Weights of a small transformer language model.
Size: 10 layers, width 704, MLP 1856 SwiGLU, vocabulary 32000.
Architecture: RMSNorm before each block, rotary positions, no biases in attention or MLP, tied embeddings.
MLP neurons of a small language model. Each row is named by its layer, matrix (down: output weights) and neuron, and shows model dimensions 266-393. Each number is 50 + 12 x the weight over its row's rms, rounded and kept within 0 to 99. A neuron's up and down rows have the sign that makes its largest values positive.
A block is one neuron, or neurons of one layer that tend to fire together. After each block is what it responds to, as a language model described it from the Wikipedia text at the highest values.

L4.down416:47 47 65 56 67 35 72 58 45 59 47 53 66 25 52 34 43 53 53 46 67 71 50 51 47 71 59 48 58 46 16 53 38 40 52 72 41 50 20 53 47 60 49 38 39 64 41 45 64 41 55 31 49 46 55 30 66 66 59 51 50 42 45 52 50 50 52 60 67 46 42 52 46 53 57 40 50 39 33 54 59 33 59 52 30 59 38 72 54 47 55 48 39 65 42 51 49 64 59 49 67 51 46 64 71 28 44 69 41 67 43 34 56 15 49 30 40 56 49 71 33 38 41 70 46 56 39 45
Description: Coordinator after modifiers

L3.down406:34 44 39 40 60 60 30 48 63 43 55 51 30 54 48 44 59 52 43 60 70 45 47 49 48 52 74 42 47 38 39 54 44 42 54 41 59 52 47 48 68 59 49 56 45 60 66 56 66 53 50 27 58 44 71 55 60 51 64 42 50 72 37 37 48 51 50 42 30 40 54 28 25 66 49 81 54 43 59 50 26 46 46 63 51 38 63 60 47 40 42 48 44 45 45 61 76 62 49 41 53 38 65 44 36 39 43 59 62 68 50 30 47 66 37 55 40 66 42 58 33 57 26 61 41 62 61 35
L3.down1266:30 56 38 48 58 38 61 65 64 72 58 44 43 43 69 34 38 13 78 63 29 54 46 47 48 51 69 42 56 53 70 58 56 80 57 60 21 48 66 46 50 72 45 76 65 58 51 49 52 34 71 42 67 69 60 64 42 25 71 65 32 68 30 47 60 39 62 39 60 48 65 41 63 40 60 53 48 69 52 53 76 35 49 50 58 38 38 58 33 42 62 40 36 58 66 44 66 58 52 52 67 39 47 46 59 64 61 36 36 40 64 35 64 54 38 64 43 40 33 37 42 34 67 65 40 37 64 56
L3.down1657:30 47 53 39 57 37 37 39 46 52 69 59 51 53 56 39 46 23 60 57 48 53 57 43 36 34 38 56 41 32 56 35 65 44 64 52 59 50 37 55 32 54 69 36 64 52 69 50 42 39 46 42 48 43 67 45 37 37 68 54 46 57 54 43 51 56 55 41 53 26 52 31 44 38 63 70 55 71 50 50 25 45 44 58 14 46 62 55 48 46 57 27 33 49 53 63 51 38 56 72 51 59 61 54 64 55 44 55 54 66 48 62 64 65 41 50 54 44 51 52 48 49 49 37 58 47 47 58
L3.down1704:25 56 37 50 57 78 40 66 43 56 52 65 52 39 55 39 53 59 52 57 28 32 62 47 65 41 46 60 58 51 33 39 40 64 65 76 38 69 52 59 51 71 61 42 58 29 57 46 56 51 44 62 75 50 60 38 61 51 58 51 44 59 42 48 54 60 58 72 77 43 57 48 45 47 45 41 60 43 58 61 52 68 49 57 36 47 55 66 58 70 51 44 37 35 60 57 55 32 67 63 82 55 43 63 54 39 33 47 41 57 40 54 63 47 46 52 56 38 64 38 49 41 60 52 55 55 51 51
Description: Ma-/la- word-start syllables

L4.down142:52 75 47 52 28 55 43 58 54 71 45 32 44 34 42 50 41 56 50 37 64 30 52 39 27 61 65 39 47 41 49 33 51 33 46 54 62 39 29 52 67 61 64 61 23 71 46 69 55 49 40 63 46 45 41 58 66 62 47 34 62 47 32 41 33 49 58 68 50 32 57 28 65 43 49 69 42 45 67 38 46 63 49 32 04 39 49 73 61 27 33 28 51 61 60 60 57 64 42 38 55 37 55 25 48 67 68 59 51 52 64 44 50 42 54 33 40 70 55 36 56 46 51 56 37 45 51 43
Description: Name-internal vowel endings

L3.down510:48 32 67 58 53 58 68 46 55 72 65 51 80 32 56 26 40 52 39 46 50 66 53 53 56 56 67 39 75 48 57 71 60 46 51 36 50 41 44 58 49 31 47 42 48 53 36 38 72 61 37 45 56 31 59 43 55 59 64 48 71 27 58 33 33 43 57 65 48 28 45 42 59 56 36 56 48 30 53 41 53 29 50 63 28 59 39 48 58 59 47 48 22 47 67 57 55 52 53 60 63 53 48 45 54 54 51 42 41 59 52 64 71 42 56 59 51 46 67 52 49 43 61 56 28 46 59 35
L3.down558:63 53 55 36 59 47 21 64 39 37 32 34 35 51 66 46 56 39 71 59 48 59 57 67 38 29 60 71 62 29 49 45 35 49 49 56 68 51 31 71 56 43 40 34 63 63 63 70 48 70 33 48 59 66 42 61 59 27 58 34 62 51 51 54 33 48 51 61 37 75 44 69 30 61 45 38 30 62 57 42 55 45 39 54 14 45 55 56 53 42 59 68 28 64 45 37 51 35 49 67 62 42 33 47 72 55 44 55 46 51 45 56 41 59 60 50 59 46 49 42 39 33 50 51 48 52 29 39
L3.down562:46 65 35 39 70 45 44 38 77 40 58 45 43 78 48 38 52 54 64 70 47 69 57 44 55 56 61 60 52 61 46 53 51 68 63 35 44 59 47 53 64 53 76 58 44 46 56 65 45 71 62 46 45 48 33 50 44 40 65 49 60 65 33 32 57 36 40 45 38 38 72 48 51 16 52 47 56 71 65 62 50 64 48 59 24 45 60 44 65 32 83 36 56 36 58 27 44 63 43 46 51 31 45 43 57 53 35 37 49 61 52 19 48 41 63 35 51 37 62 65 43 52 54 46 43 49 53 27
L3.down1191:54 60 43 58 51 50 53 60 67 47 75 59 63 49 36 51 49 42 62 53 56 74 61 40 41 39 29 54 59 52 36 39 45 51 45 70 60 56 56 43 54 70 56 31 42 54 40 42 52 70 52 55 60 87 61 34 38 44 59 52 45 40 64 59 43 53 57 49 43 30 67 56 36 62 27 45 65 66 37 65 56 45 57 57 17 57 37 64 45 51 46 61 37 55 61 33 40 61 48 61 45 30 53 67 63 34 20 26 35 44 53 36 67 61 58 66 58 29 70 52 53 40 27 46 27 45 41 38
Description: Degree and manner adverbs

L5.down2:51 47 46 54 40 76 59 57 43 45 85 59 54 55 42 40 68 69 47 56 21 41 52 49 29 50 71 39 48 46 53 57 42 63 40 30 37 52 24 45 36 38 46 45 50 66 32 43 40 46 38 70 40 68 48 61 63 33 28 54 46 30 24 41 47 25 42 53 62 45 55 53 63 56 55 46 45 50 56 48 57 29 49 44 27 60 40 42 50 50 44 57 45 48 70 44 53 64 71 59 65 45 56 68 40 45 50 64 45 64 62 38 46 63 65 62 29 62 51 28 46 46 58 68 63 28 49 42
L5.down14:46 60 59 54 57 59 60 60 52 55 29 57 34 26 42 71 26 74 37 66 63 46 53 39 45 60 50 44 55 36 60 46 46 79 54 61 45 38 55 32 41 47 55 62 51 42 40 55 49 54 62 49 22 50 47 45 49 53 46 49 77 39 61 54 43 40 46 43 51 60 44 54 63 50 53 63 47 74 47 41 60 42 43 63 10 45 34 48 49 42 71 52 54 39 42 48 50 39 58 42 41 55 41 48 30 63 45 48 58 62 55 44 48 30 50 55 40 65 44 49 61 46 44 68 56 61 46 64
L5.down105:45 75 27 62 40 48 59 37 38 57 60 45 49 66 61 52 45 27 38 48 56 54 53 53 51 31 51 52 61 38 50 50 58 36 53 48 46 43 34 41 63 26 45 31 48 51 34 37 68 44 61 46 34 41 67 58 56 20 36 55 55 43 38 70 34 59 41 71 42 39 49 40 44 40 53 59 52 69 62 54 55 51 37 32 22 56 54 55 43 24 64 43 53 67 61 51 45 33 64 47 61 41 53 74 52 54 54 49 50 46 57 51 62 39 42 53 45 26 60 55 46 54 92 52 48 56 57 57
L5.down122:20 46 34 53 47 74 52 30 55 39 44 34 24 64 49 41 54 54 56 65 55 35 76 47 58 45 51 45 55 50 56 39 53 36 27 48 75 48 63 56 54 50 31 52 61 58 40 45 25 49 61 62 54 43 44 47 30 47 63 38 58 49 34 49 74 43 49 66 70 61 34 42 44 33 56 64 58 43 45 35 36 37 71 57 59 58 39 63 63 27 69 41 34 39 47 34 55 43 66 55 57 43 52 58 51 46 52 60 46 36 66 67 29 30 49 30 52 57 31 68 33 48 65 51 34 68 64 58
L5.down169:31 76 46 30 51 51 51 36 43 47 30 38 48 37 61 56 35 42 53 46 51 50 57 47 60 77 43 57 56 30 50 45 51 39 42 40 32 18 41 65 59 43 74 39 60 58 38 35 72 63 50 47 47 53 57 57 57 57 35 28 58 56 49 41 31 67 53 65 34 51 63 48 47 67 52 42 41 38 40 54 73 33 57 34 29 24 51 42 41 63 64 43 47 62 48 52 70 53 68 50 41 61 53 40 37 62 59 50 42 53 55 38 70 11 47 40 45 54 60 37 44 64 61 53 52 39 47 57
L5.down274:52 57 59 57 64 46 52 27 50 37 36 61 63 47 71 54 40 49 48 49 18 50 40 54 65 43 32 65 47 52 53 43 28 49 41 37 37 58 56 58 49 61 48 36 44 47 46 47 37 54 52 53 42 64 56 55 60 41 47 35 47 41 33 36 46 55 54 52 42 61 43 40 33 62 52 75 41 53 67 49 58 62 56 55 36 55 60 52 37 42 55 58 52 61 34 45 32 55 58 53 56 50 47 47 46 44 54 34 34 36 63 66 70 54 40 67 48 66 55 57 53 34 66 31 65 33 68 49
L5.down499:50 55 45 70 48 36 55 66 52 74 64 53 57 59 53 46 43 55 48 41 57 35 43 56 27 62 36 55 42 68 29 43 54 42 36 41 44 48 44 59 60 51 54 52 32 50 39 41 45 37 62 65 51 66 54 39 59 51 41 45 72 53 38 24 43 41 68 27 50 56 48 06 44 70 44 67 41 48 38 55 47 56 61 64 13 44 59 43 69 47 46 75 41 57 68 70 60 39 41 49 47 54 59 47 53 60 68 50 45 39 43 84 51 34 34 51 39 47 40 48 58 60 56 49 34 45 48 44
L5.down590:43 50 49 34 59 23 51 62 57 56 37 21 66 32 40 57 54 42 51 28 61 61 55 46 41 40 44 58 33 43 51 51 60 67 58 49 50 63 46 61 66 49 58 67 69 69 60 50 51 34 54 47 75 37 61 45 58 50 62 47 54 43 46 59 49 73 58 38 51 58 51 35 54 58 58 41 64 50 33 57 47 65 61 45 32 53 53 59 50 49 44 31 62 56 61 59 66 24 70 45 36 88 34 58 53 64 57 57 49 36 48 61 24 50 39 57 29 46 64 65 63 19 49 33 56 51 52 61
L5.down722:40 61 47 21 69 60 50 39 50 52 38 72 72 51 54 59 59 43 39 46 45 55 54 43 59 27 88 63 43 31 47 48 46 31 47 71 63 65 59 53 63 39 38 52 61 56 34 35 41 78 62 47 42 42 54 70 37 41 40 31 50 45 39 65 27 52 48 41 48 50 42 59 53 31 46 47 45 68 27 56 41 57 41 40 27 43 43 38 58 37 57 41 53 34 40 65 43 46 61 77 58 60 39 22 55 59 59 60 62 54 45 42 58 43 57 45 40 63 68 55 52 42 46 48 55 65 70 45
L5.down1262:35 56 49 42 45 75 48 43 47 61 48 51 61 38 56 41 28 34 48 48 40 51 53 52 64 61 33 60 38 54 40 52 30 65 59 32 53 62 58 43 34 48 29 60 56 44 30 58 51 57 53 55 44 55 60 51 61 39 54 26 44 51 49 46 56 36 44 43 56 50 57 54 46 58 27 63 37 38 62 55 65 45 50 65 12 29 65 51 53 67 53 27 66 67 58 55 23 38 58 59 54 50 44 62 50 62 59 53 14 31 62 53 54 34 51 58 29 65 57 60 42 60 59 38 56 50 50 55
L5.down1356:61 46 32 43 56 51 46 33 54 37 53 42 33 51 73 29 52 47 48 41 50 36 63 37 49 60 47 37 50 55 45 86 48 43 63 39 34 64 68 52 66 50 71 39 68 53 39 54 45 37 58 33 46 38 27 47 34 37 59 42 55 41 45 51 24 72 75 64 50 52 42 41 41 36 38 45 44 44 30 38 45 64 44 35 67 60 52 41 38 68 70 47 52 50 42 63 42 54 70 47 77 75 45 52 56 52 48 21 37 61 40 32 33 71 68 33 46 50 52 27 54 53 42 40 21 41 48 56
L5.down1430:36 41 63 53 56 47 32 38 60 54 50 59 45 67 51 45 45 63 57 72 47 55 40 48 43 39 52 36 51 37 47 62 45 38 42 54 37 51 30 67 53 58 35 32 60 51 46 42 33 59 41 46 57 55 55 38 72 60 47 40 54 59 23 55 61 32 31 41 45 42 60 52 51 27 54 56 42 40 37 63 50 52 72 33 61 34 42 42 55 42 49 59 42 39 64 34 60 36 57 53 56 58 58 43 66 60 43 45 49 67 42 39 45 54 37 55 53 59 40 71 53 42 41 47 62 70 56 38
L5.down1456:53 53 48 32 34 43 57 63 46 68 53 53 54 57 58 25 68 47 33 49 60 37 45 39 48 54 56 60 35 72 46 44 27 38 58 55 27 46 50 39 39 47 55 40 59 44 47 35 47 50 47 40 53 75 48 53 62 63 53 26 49 34 41 62 68 41 32 40 57 16 59 39 48 50 42 34 73 53 76 48 49 68 61 56 17 48 61 36 37 39 44 35 47 53 56 70 48 47 66 61 42 39 38 56 59 23 46 63 44 50 44 48 26 44 48 66 37 71 68 67 60 47 50 61 47 38 44 36
L5.down1511:44 65 48 53 36 57 57 29 45 49 18 59 57 44 60 63 24 51 45 64 45 47 58 58 46 40 51 49 40 43 38 50 50 53 64 47 32 45 36 52 57 49 39 48 55 20 36 49 53 77 54 36 59 52 40 54 42 56 57 43 45 62 39 39 56 37 50 36 42 75 56 46 51 67 31 37 39 43 74 68 59 68 35 55 69 48 32 37 48 56 50 55 21 50 61 30 59 64 64 43 45 44 49 44 52 38 49 56 78 51 65 30 66 32 55 42 42 46 50 44 56 58 61 39 47 66 75 50
L5.down1741:27 56 54 48 64 67 57 41 50 61 49 42 57 41 43 65 47 53 39 67 42 51 48 30 54 46 42 67 53 45 50 61 33 51 37 60 38 48 55 43 57 58 50 67 64 55 52 65 51 70 42 72 38 70 43 74 65 54 36 41 36 50 44 59 54 67 51 32 51 45 53 48 50 63 49 65 43 66 28 45 54 54 49 29 58 34 57 36 64 45 51 43 44 74 64 39 50 61 58 58 52 37 51 52 66 50 42 46 61 45 48 54 66 37 63 37 51 44 41 57 59 48 44 39 56 45 56 35
L5.down1832:57 65 62 60 63 54 45 37 49 51 50 62 46 45 45 39 55 44 57 66 66 32 63 49 50 58 42 60 56 58 40 47 54 40 46 54 47 46 67 56 68 18 51 48 61 61 49 65 30 47 50 47 41 37 58 51 54 20 41 74 48 38 40 53 54 46 47 46 32 42 58 56 41 36 53 57 47 45 35 48 27 50 54 44 03 60 33 33 58 59 26 45 65 52 29 60 57 42 59 65 48 50 41 72 45 56 26 59 57 47 30 61 62 42 46 37 76 55 52 53 60 55 44 58 48 43 64 41
Description: Mid-word subword fragments

L5.down26:80 31 32 72 47 58 49 54 54 57 75 77 55 68 47 45 73 34 49 75 18 48 67 48 43 77 48 61 53 47 48 63 58 47 67 65 47 51 31 69 76 55 62 48 54 47 48 64 64 65 47 64 68 59 57 42 67 45 73 27 60 57 57 38 47 39 57 23 57 66 52 51 52 24 77 29 62 65 66 39 37 44 45 37 22 62 52 26 57 58 54 66 41 83 43 50 44 67 60 64 55 39 49 53 51 39 46 54 36 25 56 59 31 56 48 59 60 57 56 46 36 47 61 43 71 63 40 32
L5.down40:59 65 24 46 58 54 47 45 45 47 55 31 44 47 65 60 35 74 65 36 68 56 32 80 61 42 50 49 38 38 65 49 53 48 32 52 48 41 24 46 58 30 44 51 47 48 17 67 44 35 45 70 54 58 54 68 55 44 72 55 51 60 29 41 46 57 52 48 44 43 54 48 33 40 45 61 48 67 45 62 74 34 59 56 41 48 56 42 52 68 45 45 42 56 48 57 56 62 27 47 77 68 69 75 66 68 58 55 66 58 46 42 74 44 42 25 47 53 72 47 44 50 38 45 47 64 58 49
L5.down208:52 33 65 69 55 35 50 32 65 61 59 46 60 51 51 53 40 59 61 52 52 45 52 35 72 47 43 28 46 55 47 53 43 28 33 41 43 72 37 60 56 33 69 33 64 53 42 53 68 36 34 38 44 52 73 47 42 64 64 50 54 41 68 55 48 26 58 61 65 67 52 50 47 51 69 38 51 42 42 23 36 54 48 58 41 41 48 46 49 52 40 67 42 47 29 51 44 60 48 51 41 45 57 70 53 62 58 58 29 45 52 40 42 64 44 49 17 36 56 40 56 40 43 52 50 36 41 36
L5.down257:57 51 48 71 34 25 53 39 40 80 64 47 64 66 42 46 48 62 37 49 56 64 48 43 45 53 47 34 36 56 61 46 53 46 36 44 64 64 56 52 57 59 57 43 57 68 56 64 58 45 32 58 37 39 54 36 34 43 42 35 36 58 41 53 40 64 39 50 60 41 61 66 58 46 46 41 35 36 16 54 36 62 55 47 39 70 37 61 62 57 58 49 47 49 42 46 65 22 37 57 33 50 56 80 43 56 35 42 49 32 33 55 23 31 70 38 53 54 52 54 48 18 54 67 38 51 62 52
L5.down462:52 51 68 43 47 53 65 63 54 59 71 65 60 58 43 67 51 53 52 54 25 40 61 55 68 50 45 42 64 68 57 50 36 53 52 71 33 29 55 69 46 36 52 51 76 33 68 38 49 45 51 38 57 51 43 40 46 49 48 55 71 61 49 43 63 54 40 77 45 41 40 46 62 26 43 46 48 64 34 52 32 40 49 41 39 45 54 47 58 53 69 66 50 57 54 43 36 72 52 61 55 45 51 58 58 74 53 61 59 27 55 48 52 42 43 28 63 60 51 49 67 42 63 55 48 27 27 21
L5.down588:51 72 60 44 64 50 42 52 55 44 54 42 53 37 63 52 60 35 72 29 38 68 46 21 48 58 57 41 42 40 36 29 60 57 45 48 38 56 48 55 62 39 60 42 80 69 63 58 71 78 57 68 43 68 50 53 61 75 74 56 48 40 61 49 40 35 58 56 47 36 58 69 64 61 34 49 45 64 36 65 45 71 49 52 40 45 37 40 59 51 39 54 53 71 36 44 23 52 51 59 41 36 49 93 51 53 52 60 21 51 45 37 36 34 62 37 44 44 48 57 63 26 30 25 49 51 34 39
L5.down621:55 56 70 37 58 62 57 44 38 52 60 47 44 65 45 61 50 45 41 64 53 59 35 59 35 39 46 54 65 49 69 54 56 58 31 53 76 45 52 70 61 40 79 42 46 45 75 49 39 42 42 49 44 55 42 56 53 57 63 40 49 52 61 77 69 49 47 33 52 39 53 59 52 37 45 64 35 55 32 54 66 47 64 43 29 55 44 67 44 37 41 59 54 62 46 57 30 52 55 33 30 43 52 59 62 61 51 39 61 44 46 30 53 59 36 49 34 36 48 58 49 28 71 38 20 49 77 53
L5.down714:49 74 46 54 46 39 73 58 58 44 47 51 54 67 41 38 57 46 33 44 77 61 46 58 39 62 28 19 50 67 52 46 46 60 41 29 47 46 66 51 38 45 59 49 63 35 44 36 55 37 55 46 26 46 50 57 55 26 45 37 44 43 57 33 41 65 55 55 36 41 42 67 61 60 52 64 66 42 41 85 46 36 60 55 46 54 49 36 31 44 59 33 33 47 56 43 47 57 48 65 49 36 46 53 48 53 53 48 46 43 51 49 57 62 21 42 49 60 38 47 32 58 55 56 61 78 49 47
L5.down967:57 48 49 41 47 36 54 53 55 47 23 60 55 47 51 46 44 57 56 34 41 66 60 53 61 52 39 54 55 40 59 18 43 52 46 18 43 40 47 51 69 65 46 55 44 55 66 52 67 63 56 56 56 52 42 55 38 58 43 64 48 60 31 41 40 26 61 45 52 54 65 60 49 68 45 48 57 42 48 38 62 49 47 51 34 53 49 65 48 44 41 44 60 75 22 64 38 34 40 51 38 66 43 55 30 45 48 38 41 39 38 44 42 38 33 56 58 61 55 52 46 56 50 49 45 52 29 57
L5.down1194:48 65 51 68 41 55 49 74 55 36 65 48 29 59 54 68 33 42 74 56 40 21 36 71 33 40 33 52 60 42 47 43 51 21 24 40 37 55 58 46 54 58 23 58 50 36 49 62 58 53 71 55 54 58 35 40 62 65 75 46 48 71 47 37 58 48 52 46 87 52 46 66 48 57 43 43 63 70 52 80 67 46 42 70 63 48 32 46 48 55 66 40 59 50 53 36 43 40 59 57 53 39 63 54 51 49 51 45 40 61 35 45 53 51 50 53 35 67 56 51 40 45 35 55 45 75 80 36
L5.down1404:49 32 71 64 49 55 68 39 44 34 73 58 25 34 54 57 46 49 29 34 36 65 62 56 34 36 61 53 46 42 66 57 52 11 28 41 52 53 47 54 28 43 41 37 50 50 51 38 52 37 44 45 38 58 48 44 31 54 35 38 55 43 49 52 30 66 67 65 63 34 43 35 50 37 48 38 43 74 50 49 58 58 60 42 51 66 49 58 56 45 41 46 39 23 74 43 24 39 44 52 47 52 48 56 55 47 42 43 40 54 72 60 55 52 53 61 58 43 78 52 54 68 30 45 50 54 44 52
L5.down1439:58 38 46 31 55 40 71 44 59 49 55 48 33 52 39 52 64 71 32 60 50 57 49 60 60 35 36 64 60 35 37 48 47 33 33 59 63 37 45 65 79 35 54 62 44 44 54 63 30 60 58 62 68 43 61 51 46 53 41 78 44 46 45 51 52 45 55 62 49 56 33 46 64 63 53 41 70 54 41 33 72 51 46 52 90 44 48 79 61 39 59 62 47 38 46 51 50 78 62 56 57 54 64 50 39 42 39 51 60 54 52 31 57 60 52 48 48 48 52 52 36 51 33 67 59 18 60 65
L5.down1463:58 54 65 57 38 33 63 52 52 35 57 38 50 72 71 64 23 48 30 48 70 54 53 48 23 45 40 43 48 53 60 56 69 29 48 41 72 57 38 54 65 37 49 65 73 59 38 52 47 41 37 36 49 45 44 58 37 60 73 50 44 41 46 56 56 56 43 51 51 64 53 44 24 40 71 65 43 55 43 48 46 74 62 73 07 49 71 55 77 49 35 51 63 49 53 51 47 46 48 39 31 45 49 62 25 54 61 56 54 61 41 27 43 54 47 56 38 76 44 62 48 39 53 48 56 60 61 51
L5.down1556:60 59 55 41 65 36 56 53 45 48 65 27 54 61 53 08 46 46 55 61 52 51 66 46 59 15 46 47 40 67 48 43 52 54 56 46 60 37 28 60 25 79 38 56 49 46 52 36 65 47 68 44 67 53 52 70 40 43 49 44 48 59 69 32 50 57 61 78 37 80 49 66 63 46 55 47 63 37 49 54 43 55 56 63 99 53 71 60 43 41 53 55 41 40 44 56 66 54 49 49 64 51 70 49 56 70 46 63 41 57 72 50 30 32 51 40 59 65 57 58 57 57 66 31 45 55 61 35
L5.down1632:40 57 44 55 66 46 42 42 45 85 64 49 53 53 43 47 52 55 44 56 25 50 52 30 44 66 55 47 64 42 44 50 44 66 57 38 61 44 56 50 49 45 27 46 49 45 61 56 61 34 60 65 44 44 58 58 41 51 62 40 43 54 54 45 34 50 61 66 37 40 53 60 35 36 50 38 68 44 61 44 46 27 38 23 20 42 48 64 49 52 54 53 48 54 50 41 41 42 64 43 65 52 51 69 46 32 34 59 56 58 35 38 42 25 45 54 36 62 45 49 47 48 50 54 39 47 66 42
L5.down1712:67 51 47 80 35 59 61 60 59 63 48 34 62 62 58 72 64 32 38 63 50 66 36 40 45 47 49 55 27 34 75 43 53 55 60 40 30 66 29 48 53 31 42 55 39 56 40 72 32 50 50 70 33 41 52 54 51 42 55 48 64 31 37 58 40 65 49 40 44 35 28 36 54 47 48 31 42 63 31 39 33 62 50 56 34 59 37 25 38 50 71 60 37 40 35 45 40 41 41 41 50 40 46 56 47 41 25 55 55 36 43 39 65 49 62 48 47 51 61 49 61 43 41 50 55 45 49 25
Description: Adverb endings, re- prefixes